Weights of a small transformer language model.
Size: 11 layers, width 320, 5 heads of 64, MLP 1280 tanh GELU, vocabulary 12334, 17.6M parameters.
Architecture: LayerNorm before each block, learned positions, tied embeddings.
Training: a variant of Muon for these matrices, 662M tokens, 5047 steps.
MLP neurons of a small language model. Each row is named by its layer, matrix (up: input weights) and neuron, and shows model dimensions 160-319. Each number is 500 + 40 x the weight over its row's rms, rounded and kept within 0 to 999. Numbers have three digits each.
A block is one neuron, or neurons of one layer that tend to fire together. After each block is what it responds to, as a language model described it from the Wikipedia text at the highest values.

L3.up95:420499508468495570520489493474442479500428561422482452490530506476511474462533484503508490558559421552519502488476503550512488508540478491517554501547471503443508539522530462458437467496550469471531590492565573523519539517482540542547555484507521486481477569485423469532476527566484561476499521543509485514503489413500490492452505490549472413471469471432401495456495491432458466546526516476458491553577528478559507589552486520502505521423527468495461461505480532548506468542534481
L3.up137:522492515533486518540501502480488510515461519545420489504366489516484565499438553523478513507520540437502536465493485490546495461544458457514562569604514449476535455466557432514501506463445481504522571509545529484541536544444526493524463498479416485520449494533517493534499505438523475550478474497533445534509543490550535551465512441441454447498470557443448515522467500508444476549508477538566488537475489516419468543511482531471547415471457463540568520475508506500530514523543486
L3.up401:486476528521444490495525487600521573536532597482523498509510533512526484518449399483516478560475484494415491456438507485564523517477517615535457598474596494492431488510557521515464504487500497519494513521509514475519552446453499483476480602570548444389467475498479530497508466517476474506433456458443530484500447515499473470493514554546459530450476514474495454492490433557574446455495517470479494531500442481554466518499534475501543488503481460460433463543489450466500466524503518
L3.up447:523442500450523528433562472538456507487525507453545503542455554531524504511522508534429507536525478453501537519524559511493549506482477496420500533553539504558464438533568519613541514556397462453495567510466521459523456526489521481478505530474454445469499442547488515473460494461526467440492537467516407516465506533525477513514568507517559510469494525535525470496459498457532548515540556464550490513515471555576520566483554464532485458550528492600486417428565493489494547515521512
L3.up520:607471466555540478462632504546446526452523533534458514519512539519462508503511442454411483536487571501546542493461458544485529433523478471471517591492554520508512458497546581504531525452520497484553514555541492523509437435495445523511502536429491517516567508451451547534512435520467507480530527486500517536506473497487447464498510533482434526530548528485520474464517430468462448459491505511530461485499478541509487538451459495519497530561458536468526524505489517507410476516489440
L3.up609:493485558508547474533517549502433496545489459486513532541556507526532509456510480504513469551498487509400510477452453401446504544512474587495523500559514535511448479491527494546529459507464548521476493548480502499482429514482599478579467462501494488415489496452500511450509453411507509471482490501516439461513537445486527461449459564482568474516473533561509523486494551493528489580521522494477545467520534470562485449544440550504503478552474531622564490514497505477468517459492460
L3.up665:510413504481502483484499524509544469504522514449526533498549472453551508514571488528485529499514526521466539408473522498518524487544464544474513557496546530439444479437496567469551531602471516475498457543537465530572512580514449479514532573489551494435532439491517539479542476559497499546518525549475512479583454476455545509484490467527448487514462520500590415516473497540505507529509499396568546493545449448528499495475422606509459490520498478513438534451487511483539487489535494
L3.up701:497521481493492456436467457552431537461511516480495531452496472550474479397575518436474599538420497524531508499550493527457503488497510498460532484495470495526446564553484472537551508557461486564521462525516467456480508523508453464559510550528545483468496528507521517527506505440488459453486507434529522548473516529522421503439445443521496435452503451482481459570532427547529467549452512462552448470422463463528503474571439535479517502525525594533506538487503505507511531505462583
L3.up738:487529520519590459497510556544484458537509476463396481484420535612488489494518456514489484595522545482525500529458487438476516426560508492499502617509542472459482383492506477497517518532492538515537451581505444527487450506443455531448520466535495541507522533460502543500474561549536494492454542515504447610565529472542488405541489522483456452535494527509501560459481510489460515533530485483534480541561472543521467455470496427484521510473507502506517522514535601511484546483510426
L3.up928:504506561445515505499558490600509552555554486505475544512480521520559449570507462479459495484507464507545414415501566474534486570445479453490553560450546492626460465500501517484492547386534508500518503508462448552459480532451462534547466539512460486518462458491492542475467435521517533510473557460502540493537441506458477527526528492578493467505404483483560539506501474487501461545558573397493480530477522485517479494543506524404484519458509538512548501494469544560551500478523594
L3.up962:508543537460521528497531505521388476591448483483514458463496518459518480548431520471496524531476441545424573478498552589559568465507525475472452578538480492442449433521521533555480566491532478468494553486381507451527473525465585554501480466487459475459498494523480498465481512477429461486439512461546462504527459471505492494446453484503474432482499571542490511509455559559533485543491499416465568557499527543509486494463523528506486508563554503568491513426553489507536537494497490
L3.up1033:539547483438495524521540502563410452546450401360487515509459481498519426563508542549488519511519481487448530505547481454540465490468447496552541554500504519433509482526536504572498509489422468398524463601499470471486488493498511518528506474414552501477440486434462520569495487526455475500473555511517551521520521497488451533474528563541447477494521445569497522502457449472508478554441470484491549508507437514485525529494564447550485486585542527542469493496522558472438506446502519
L3.up1048:467485539435485516517548496496516504433512451451452540423502535509447566487526522491518435497426498507446545490499476476526565500562487469484502544476505512500453460452522474559523572469481499492466551478447450481504464531461521577475444531497488506485508421551529459433494499529491456489475496492542435522510506537518466580455491521499450522469571500564557477456440430462542547530494502532523518547457515519560440506571494560475484440517580415532520484567509494510545492544490529
L3.up1084:549450504559576478507524489504457535503436565426483551449453500507430431504555504511426469508526513497486537468433492466458490483446481500448493541482587518582466523499481562461466577513449481487491500502529416502473484551493526562440517574573542480476402512515530533448444461442547459546486514541508546525452516516437503580488483524484425498500488454522483459444491520425520474482542559420458431490506470448499474483509508514448597448477533500621497470497519548532509466524484563
L3.up1195:528505524437550496441495508494549539474471528479515543455510563551459535506498467492490475515470487573492452463512557561466499517494445462484499515563585513503487547511547474431460530434413480502579524549552549471415520534498511567500480475561513532547522535501519513525537528482512527533508517439493479532538459511491485419501593521498537567474554482513594436541492475483409459521544537408482470475496495494459563519575496492510516409457572503543465456507483559477434541462489488
L3.up1209:482401497534543522536538469539485428471513526520537442421476513474518509519529459528516473572455436536478536447488552499491533463452433531472555584498503510465556540474537483579543566521380509533526484550493445485406483523576464565504480480519462506499421475504574462507515487555433504506532563487552404500476501468479461496528528531546500511512481478565501447471502496503474463501495535414496524474502507472530463447550488506478502425394548584544496418445547461549506439551502495
Token after capital initial

L2.up437:443460506413528539488498471487557511536572455493470519538477480434547556463539519418438481463541588532427491465565488472459489466412481595595507468507516413529500511532523533505511494533466506449450543470552525478417450555479496529589485416548509543446527521530525458512532524588520498547498492508484491519491513508578467504510527478471448464458500433552477607504516519535520466476493464470458502521567544547495518503516546538509470446558478526519404484553455523518463510547484486
Series continuation punctuation

L2.up345:443520528468456492404499472491522568562464542585362579505425513465506520464504445522472507532483518527512454462520485521520501494571445562470512524549518471513421478480532444458455470557502406499501592515458530478469532476464484441571507550507475516445490500518532454518507512564521433478475465506552462551497539486550539546539497467492487483498479501509556536403517513480510530529479508513517447531495492503419498497454542546533504463485494516500510492499531508538512534497423483
Early word-piece continuation

L2.up320:501475542500520458466555490469470552502555518596487491523486488508571407511431518531448483540450544535395538431484549479505581465463472526504559537493542471519486477453483511510418535546560522470508470522428486480426495499491526483524553523412450546487457540494508551539517498530517452463466451363546496507531517461571584472514496477545482481523482574508517526529541479495553467513476480429512500487592552424529476520513535510518547500505466597508486478487489430503499448515477556
Inside multi-token names

L3.up12:503513517470597497539486432521496501498499494541443437548509507537462503457520493445519510399521468497498436481449486484460506505406513530480464523464500509517455513455492468504459498475521590469508475512653431465478460438464497555474467501548613494533512499506428480466491490475581406434486486489567462517461479507520585535501508431465508475495511517505524448499537536493491473454562438483472568492548484505496500527497490538408506533476515525473517475474450492518468551480505527
L3.up34:495505532481499515490517474473522558489555455465461477461543471533548516472528492469428482492546540509503527516503420509476574512512473501460395534516434538480483573472468513505523507521497574541455551462554530454503566478516486455482460483536531462506517503510501521513515535390485451554520533517503420514525408512487490524497442558534508472504526443507402497480567478415510469486490436468506458566459526526524524528506468518495476549493637506518471500466398564463530480434506574
L3.up59:519537498492445479555497473488479497505441473520527445571465543515459507492527477536510521476507565428452450536465567510431368458496480469520578491512461544481508493518477494520510465527474503491510442534476510517512522506511458528475534534579455610545526555458410531551499519437550416462446470559514457481516572511420541561500552514505569523500547454411531493496550439535460468498440423515497500510550530488468515478545469472508497507537486571495526499513537505536485483581539461
L3.up269:578532473568538439537508420550480480507529470480477561480501473533469432463506523534501467601486460497498440495517501443502532473533484499523549571463515527425474492528484493518455511470451441542414469480442544535492420512528504462440480567514531457440503482494589509547559495540495517462528527446574486480504532549521508445457473480539516457515497486492536466475483529474438544529601427515449565563538475529547516526500510520512544487539448564493442492501537451484465463521489555
L3.up404:446450502468584492558479439528494499454521472489530473546498430539508476550514462501503567491471565574436514496488535530590480569574482507481447468475458418526504492480500554545494519560410494508443460565471487431503468493511481539570501551502542484470517494472516563468439425562502483451573522408487530552521511412547534522459486474530517476503512502477576496467532476486467511505452577552435550495604413505472462552516523472486483481546478521503523494473472539501464550509435487
L3.up413:446528512497519455523492390545553520528521457428514438524512463477482558448490545577513516477511526444533483510543499435531453526516482547486488434576463463497515557509486435552559550573450484471595516510491499533534529490454513495471464447526547584563417492468467479549584460552546559478489570520487497546548450467521427550506444515464529503433492451450456438532412474498489454477509551531419506542569420545468482521585475495510414453512536488470453519471536497532424567499494514
L3.up461:499469551478552509549464450513460401539587474528573508517512471501517504497537540534496432514570513543466425624519507443497473398517461468530518531474515532485436561501565432545521460546507448508432514514540473507504510518530453488439479494470562509533558486518496485493467425515530577429517464453461483485533489512484505469476488560480515493448524498498591510582512526554509498472537492510531550565538474559522521520538432493580513424463509575484477531477467490476475476521461604
L3.up528:515445574525515430535498442512518449455588441449488509575536392520486526475472572538427558510486585451483561466488503490469424502538458541449471520455518491495481563447503471521505452499503514469455448454541521461469514561556471489469427554459466485585467525533509514498530415540490529463532498508465493563473425537488549485461545562532470598541511494512492456456588473492470470517552425573509487573522480410514505507500538424560465513443489493475470424539469481481485507519531521
L3.up614:419448515482544501480430489462507524496440540460524470524554516510555460520554546500542527541485516526548509518550467504538483577459503512572570540502487486439494611516532527546563481502466484451456507475551477435422520458565559486464425449459542542537533508451477442476501464540433529512491563439520457506439467484473481487499517440535536542485454535505516476458515566438528489460514495492494509500550523510452568542602494476526447478470501440543530519466453532537470514531459475
L3.up652:492556491508510514467497442536478456501504510492407452518552517494504509470489500513480493476571591502432523457478507464509512584455520507484490505582536579500535506536522495466468437519519493515469521459457471505590434522576528470537510545448420453466524521530508518442378433440441513462486504512459423475595496547489502533445489575604518472466502484531507439462492471490536528440511474500480486504562539471543454541562517413554562490438525551485485508599455483513535462421475463
L3.up709:544468592513559440597508425468475505511454452471516481460492497463501425448558545463495476492468436490503488517497501469501499506410493470528527551492413496501579519505468517540493504503493472516519509478500518436601503483524517455523498523474451501531476492445556524534470496464531492478528455522475503516534511507478493441435512458459522475479411475522572521476501466506485491545486435559438483618510513439442514501498480397510507524557433512558454508476537474465501491519493484
L3.up923:515470481500541485530543530464486435495481487461431478491525478487494577496590429525535426521525515539491479422425635537561508530528499502491482484483519487503465494472572550499461481480477548554500357557443550488505510509495500505457520609464475486514461494528499535533461522415521518428546404457520542534556527542499477481494519511503536467468513479460565457494455472533451563513478512600549476518545499484510513556490479456524480455473470503497533398485529452517454581554535434
L3.up1043:496558497488425483498519451469539503545510494439534541527444592472502522417505521523441420487511509535471452481434541527472455518555464474547531545528482517502433619531512571467591451498442501432533471451529458462492531543500567513506497582561511507544468540492510493454550477566465455562466532565496471545469555457534511468414489474526493512477564490445518546487486503531482436497518411517485542473558467502554491478477466509484502504532444562415462510462476479461547503538494480
L3.up1147:434417488511520509540477424507519516519578484553519522539489475551505540561443433488480580500505488534452583518463515490498493488426526513444498522447485456511450494583569470530454421572478492519505394449502455570432437489514465566558460525472565473559470496496444519452441476519452547403519485518455452609457495438569524535500535471473478547491476559501521448492524461530472520524527541600421530471490487502387469456487511537569445525495498533549526463468464497492520496452497530
L3.up1181:449473484479559470449485471509542460449513501502467562521572490527502511533492506489523501458516459516470467480502507449543479513514540571389497425520476412524531463464506569520467510544490526485464555488479496524564556492518539485489496492534474507470528479569441485543518603424536523523506463524553475481484551442499561487489628444501452461462515500486403422466533529478508419519514473536420559518558521473505540478528505480539585481474533495570465493578456524515423534464460453
L3.up1252:465515487558585487455452496487536454493566508569558468508562443489492446539481530498502451506481517483482447536511473479519497545515542470513562517517506462465510464408548471504525432448480491540522526494482456502506491487539482559467518481493486486523447516481479562546537459473551485484518548496551499516446474546434523563459501570509480496541503419433502535414466490476529510438455486528543531570524494486526508457488471449539547511475487553500523514523574484512482518523522509
List item separators

L3.up139:518475518440552491547562573529561569497578543501435510500493550530444563489552415536547513521516517505473482517484539490569528457599492474468468521432569499556527465506426480580551538529501503575470467541446473460485496492494374555525484593531503517464503460542507461489580530485488494453465488498517468480489545548446458529446531485475497488541507498558508456485491556537432491449536426566488523470536492528521525539399458471508489477478497486481582583502532480441506474517485427
L3.up216:496491468417483434545478514425538530481534515494542547508491547568525507581418569494548469575489500485472481471515494512457498527528499460483457529506487437550498501440510433478500478498448497487477522441470440441523562481497533514556583531460497542478513511482409543468510500470553535444556517538502517433454564468537556422542507474491512493403439481512431428483475450506463486599522478453530472474545506559475442532485464507489552489524535427538477489512504516502438412440493479
L3.up298:502457535440416512495471588514493518523493527474468494491537519530502572520548446525508502498479487542495511540472557498578625529543479458519461512463541492499419516600526436561529524486535464512606509509512498528467529443506502441548494575441471507503544473437521517417478609418494459511524543474484500499516540507526602449502537524509516497514518536502447427498445508450473494481470454488607445488481520605505473534528512476502484480563530475525511534470511581540462522441530433
L3.up338:489465508502486491480460537496475484559508494483534547468453507545571511503502437538485423477454545553454492517462547456519555501522468520527460502589508465421518420493501507506490428512500490528590489453428481511502497498463487527547485548478569481533506480383550562572514526470491556506522520486468564467540477487514469561495652468566466523502493566504469500487466549458430544537474460543547515496570554523476489463508531509521579498495544430496527465493566469500518498481550436
L3.up361:524471473407454459472492527516444476510522470483547518484450564521514541469523542523473472514459469561463513471496514449589451489603571544516482527500507535578426549487495400521486442520486481530550494518452492488461492461398568524544600501503530475479560504468493534504524440446551515526561534548521526429496515529524464458512527518497492520528516507491467496416424527539426510456469456463492498444482489486513481572441615496476530520473521472503459542493522512441486542506462505
L3.up462:497442514471566546429420496513427480564551518559496548506569523494464522445500489475481482464589481451491462455454494422546499451460547507495563439537534453523472480500501521429531514564574493552544511541508494507526547482507513506544487557483557463460520518490541471523503514471494490509468559525463534436579498435506479522518477463543500470483461525499412459483513511499533534596416489466511533469512445519455475565446526548536562438489480497550569421479537467577439522437434433
L3.up477:575463502495452406432445483495552509579496470506502528432424443493452509477436544515504479559566447559448481546478484519493541520508526511468499559437520554472491491551531549521583488427552539493506477543459495495476484539508466518495469490492522493486504466538537454513528438529546542468549503509598503486446537535496521497551472522398532504543512530519458479464369475474397472488407512516494490401502499512458484587490548441534507424452525532479489542562505545510505526565516540
L3.up656:527490528449517428479489517637511472506459514516486563506425542546482533434444451496472498481474543549557496488508529517515561515502505538543488577491525571553450486506473456466471547498506557554510480492464537536496519456513473511507465514463481544484455473422480513460538439469517544519420546568517550535483540527485559427500485514418522562507454472482581502521554543527490488480460502566500560444477449468477431491473499476498547582499505584526564521486469473474498493504443524
L3.up751:594447538497518597422561485550534552591523534554408518499499579485535480449465488505525519533512460526444553475533544459449518519524558503465555487514507526494490446456407524475501472511441441547482532558475505520459496463481476501493495581525510434578584392480539501443447496446466382573492524482422476508497477461521463460449526528541518547520517427490476470508519567515468497464545433472483400475501472466479450491506510458445450457525491553546562556454550498480510460547585505
L3.up753:544437554477504573539528486468419546479539424549591517534517526511437531495525411486486538427458415560403496506498552478494562544565471502510482495529496495457494535422530471502445508547460582546515533475504525483443507548480550539507595498502512509431485546504502511521494504475511521458476520534493516530477577562500555502517490434509472524523523535443449542513496525425504426546466550466479539483512469498460439549474386518485499464531581516517566529501532492530526515448485538
L3.up764:514441462484496516490577526457467485526512495484507585491485480451508508516510478499498500542439537550488468455525491422530495444578485501535613514520516452568446510483514550478514519544500480525467424551487479440472536468497508495580501499539547534516503482528517533496442454522548449506506496513441502523417551476495504420532472480499488487485538511468434439535580532537479567546521506551513477634491547464451428493440550534406496464502489509464585551515496516473500515422468425
L3.up832:496488525468508464467632503573440554498516441495429525428490474547505546504489460523453525505452449490496509446422568524481563539559485474522550543459535525536494457460643481527513490484550505452456516469511517463454518501474468506492415556537507465489474401515459606478479509510478440530492510566459471462471445563493454502505533446452513500499514559512480460571494523471496511437525520484510528480478464579497478504441528531475477471474484486445543477490541562464485500470454557
L3.up995:536456515477486483448501474522472526486489475470514517481463544540390502478516537480516437523493494487479518554507549494552520465460544518514450577543468487524463562542510535537497543514458506491430542514551512452485514485477440486519455537538455511524527422564490531434430524449487492555511473475454458511497529496436502503549424548518514444477538499518511499497509470420518416561440453544492484523538500498472486435532511397534513460596612488504512539518544541503493562510491458
L3.up1169:500479522524532504500527525554452451584415466519473559539526559462496462443489496524525571551552430473493470581480483440540478510471526475615480509508469478553484551542463455446505525512492402443537584468497466517478442495482512428504477505465494434436556536492507547456479573454522528486490525529494449530517471621521540555541539517493471474550557535559503459484501511489522561455488483537459466510564513493516518572459463432480486516467526547513500545558523466489441552410478501
L3.up1178:406573443521508444453496543495454491538476497530485499467470519478395438434482576532522481515503501583497524511541471568476488532518485567479570466505535500564551422540535502461436559537547527473524515521481497455494480535557484475508493510485488497488532411518530572488556457526561466556494570420496506495522439505516499479531485467503440544540475496520476474435525491449494529529541482467518529553481441526373476558479454492504496472562551537424416516476487474492512575387531481
L3.up1210:545513514477464429478564518517515517549501502497518470475484514539496498492444446516561525515519493493459519528512456479486549493487522546554459471505416562503512512476506521512544443507467532579442539450443498537442470447580497511491522500460423510451519470496437516465442479441515481498512535470506455484547540564511532443504538451534539518519521558529548560509530496453549516467533494538482503505462476500542470466526561573433499550574540523492453488509551496533512431508497465
Word piece after initial letter

L8.up545:461467466437532497573548482445505519508422498485510467497563506511505447482538550527492457533578481468468467559461481532530460494504492460533499530507513446496487499533423589458518530481527598503614487578539532484503376515503478466528479493508524504518479520479561527529461478517534475498485497469518465540423525530500449531434486532471479439507485502484539439511486544480486490532510465523546558508549518454579510453511483474534496513488495544533527435557494506585549492456466529
L8.up613:513555488394518566486489480520489503495415499467490500486476567495468491515526455544479473533534537481440421458477539532479510457515436525527504500532437467402493496548452487467527441533530459521510484490548440551550526464497573510447532519460511579518507526475490485481481510428465472562431448529535514562452504481481564541504545475487449472504567514474447529487467473530554519587489473520561518447550531459438486544433486563453481493501500491457476484564513554549486505466501484
L8.up839:413434431465540465481540464533479482503540457586542558415581516473477512558547386489465580502521462488518465525465438515534512499479527586494554500468505498582501533499421511529464530497516514476522522495522498420483431467414539506445489495446534517466561454476486432511537500536568484524544505415532508545474489518423542460498447484489502543506562548494491473478515463433524556526483493531499522522490542526513479481519489499492522485450503498477514503476511606541457494517479528
L8.up1147:499473494444502469478433493462428511505450480489448516499462436510440607514538487469421513449513487482539497520492487560573472510546534514463514484561539474468562530513470480544475542517482526512551460563428495524487508528477515513490564486460507536592464467545486449409525432486541459505471462481527513460399539533465488550468468571461452475515489468498475388499461511483556493510459489496504543532552589447498554423499433518491479517490473552519507513531484545521453456569508478
List item separators